From a checkpoint of a small transformer trained on Wikipedia: width 448, vocabulary 8558.
MLP neurons of a small language model. Each row is named by its layer, matrix (down: output weights) and neuron, and shows model dimensions 352-415. Each number is 200 + 30 x the weight over its row's rms, rounded and kept within 0 to 999.
After each neuron's rows, "raises" lists the tokens whose logits its output raises most directly, leaving later layers aside.

L6.down697,195,225,221,188,213,205,213,192,225,272,213,205,218,180,227,156,185,171,190,154,155,186,198,158,215,223,196,231,186,191,165,172,200,197,259,196,193,232,244,183,205,182,180,217,212,238,147,159,199,184,168,192,182,223,201,229,198,210,222,143,153,239,148,178
raises: " They", " The", " However", " There", " When"

L8.down1401,171,238,171,250,217,157,208,211,239,248,215,220,171,179,172,162,182,195,224,216,185,231,187,250,184,268,279,196,225,218,210,143,173,215,179,156,237,220,166,190,202,235,222,162,203,178,242,198,138,173,221,172,161,223,142,184,182,223,207,170,141,213,189,207
raises: "ies", "ic", "iate", "ia", "ious"

L8.down544,265,187,219,208,168,176,191,169,136,221,208,173,176,187,225,184,166,211,236,174,169,201,167,253,230,196,197,214,209,164,206,168,189,153,183,179,238,218,93,185,205,181,232,186,224,240,226,215,184,207,220,228,197,220,228,228,253,147,173,236,164,180,243,192
raises: "ing", "ed", "er", "es", "ings"

L5.down1168,206,178,178,212,260,171,192,165,215,186,192,152,213,175,163,167,144,223,229,227,199,237,157,239,204,166,202,214,192,169,161,202,189,214,255,191,207,199,182,238,241,209,204,217,232,194,257,212,187,184,188,143,204,222,218,201,183,189,204,227,217,212,215,200
raises: "===", "|", "O", "R", "The"

L4.down265,210,195,214,185,210,198,241,157,183,219,137,132,206,206,167,123,207,156,213,175,195,200,224,273,215,202,193,201,153,159,197,176,280,228,189,210,215,182,135,226,240,196,214,209,230,176,194,192,241,172,168,151,153,197,140,134,200,220,213,149,163,273,204,210
raises: "i", "alf", "aw", "olid", "aved"

L5.down682,216,192,249,235,245,214,188,226,224,196,206,225,235,231,212,165,227,207,231,176,208,162,204,172,199,204,168,264,199,192,124,168,243,208,188,246,197,168,209,179,260,181,160,209,227,220,173,135,167,184,231,216,194,188,203,224,195,206,217,182,227,202,179,154
raises: " This", " It", " They", " In", " There"

L8.down1036,223,213,200,136,195,155,163,243,199,210,190,131,231,251,221,187,186,197,182,207,192,129,190,226,223,235,174,248,200,217,214,224,186,176,275,207,239,230,245,236,180,165,220,220,171,241,198,191,172,181,194,217,223,195,181,215,152,212,217,177,173,193,210,177
raises: "11", "14", "0", "20", "th"

L6.down1432,159,203,247,206,234,239,228,189,191,199,206,240,214,235,233,187,255,174,156,165,204,151,213,186,230,180,248,168,206,225,186,167,200,171,182,251,234,161,220,172,202,131,173,240,232,232,190,107,192,193,200,196,238,255,165,229,200,228,215,215,210,242,138,151
raises: " They", " However", " This", " Later", " There"

L4.down33,231,172,192,204,179,210,161,158,172,181,197,184,198,200,206,176,137,166,229,275,144,114,162,243,161,207,194,178,297,180,172,169,156,231,211,233,177,213,208,164,214,205,134,239,161,187,180,200,200,195,256,205,209,160,202,226,197,220,203,178,213,227,161,170
raises: "ts", "ade", "ence", "t", "ots"

L8.down1035,236,208,200,236,201,197,154,245,213,211,191,182,201,173,165,215,181,232,165,226,199,195,275,195,238,224,172,226,192,199,227,217,254,157,175,154,202,197,128,190,139,256,169,189,201,130,181,206,179,201,211,218,194,185,212,196,195,183,195,180,157,131,189,224
raises: "ce", "ced", "ie", "ne", "ched"

L4.down866,197,231,129,220,204,239,205,241,227,215,201,146,230,224,196,228,142,186,218,222,197,220,248,179,230,193,178,239,207,234,182,230,198,194,214,201,193,228,185,181,224,201,189,199,212,190,213,147,167,207,213,221,173,167,171,200,219,179,168,207,231,211,183,186
raises: "====", "===", " others", "==", "|"

L8.down467,207,196,240,235,232,205,226,194,183,231,211,193,222,235,151,172,223,144,249,194,174,209,233,261,240,223,222,206,161,180,195,120,246,168,192,209,254,167,149,229,185,151,209,177,173,171,239,217,184,222,213,205,173,159,218,196,251,147,181,238,141,207,221,183
raises: "ings", "iven", "ions", "id", "oring"

L4.down303,240,156,217,194,155,238,168,227,214,240,213,203,294,205,226,154,159,198,205,189,181,215,255,239,198,219,182,228,260,262,244,174,190,206,226,188,205,200,191,199,191,232,215,167,178,125,177,199,225,191,218,147,189,191,199,155,176,148,178,198,232,168,229,165
raises: " they", " there", " it", "after", " he"

L4.down1285,216,215,205,225,172,238,219,211,182,218,229,190,250,206,182,228,182,188,199,211,173,201,239,164,235,195,154,196,173,254,183,151,200,239,174,141,219,189,210,225,178,188,176,181,264,187,220,190,263,244,146,132,206,225,172,217,241,184,207,178,217,182,209,118
raises: "after", " they", " he", " after", " there"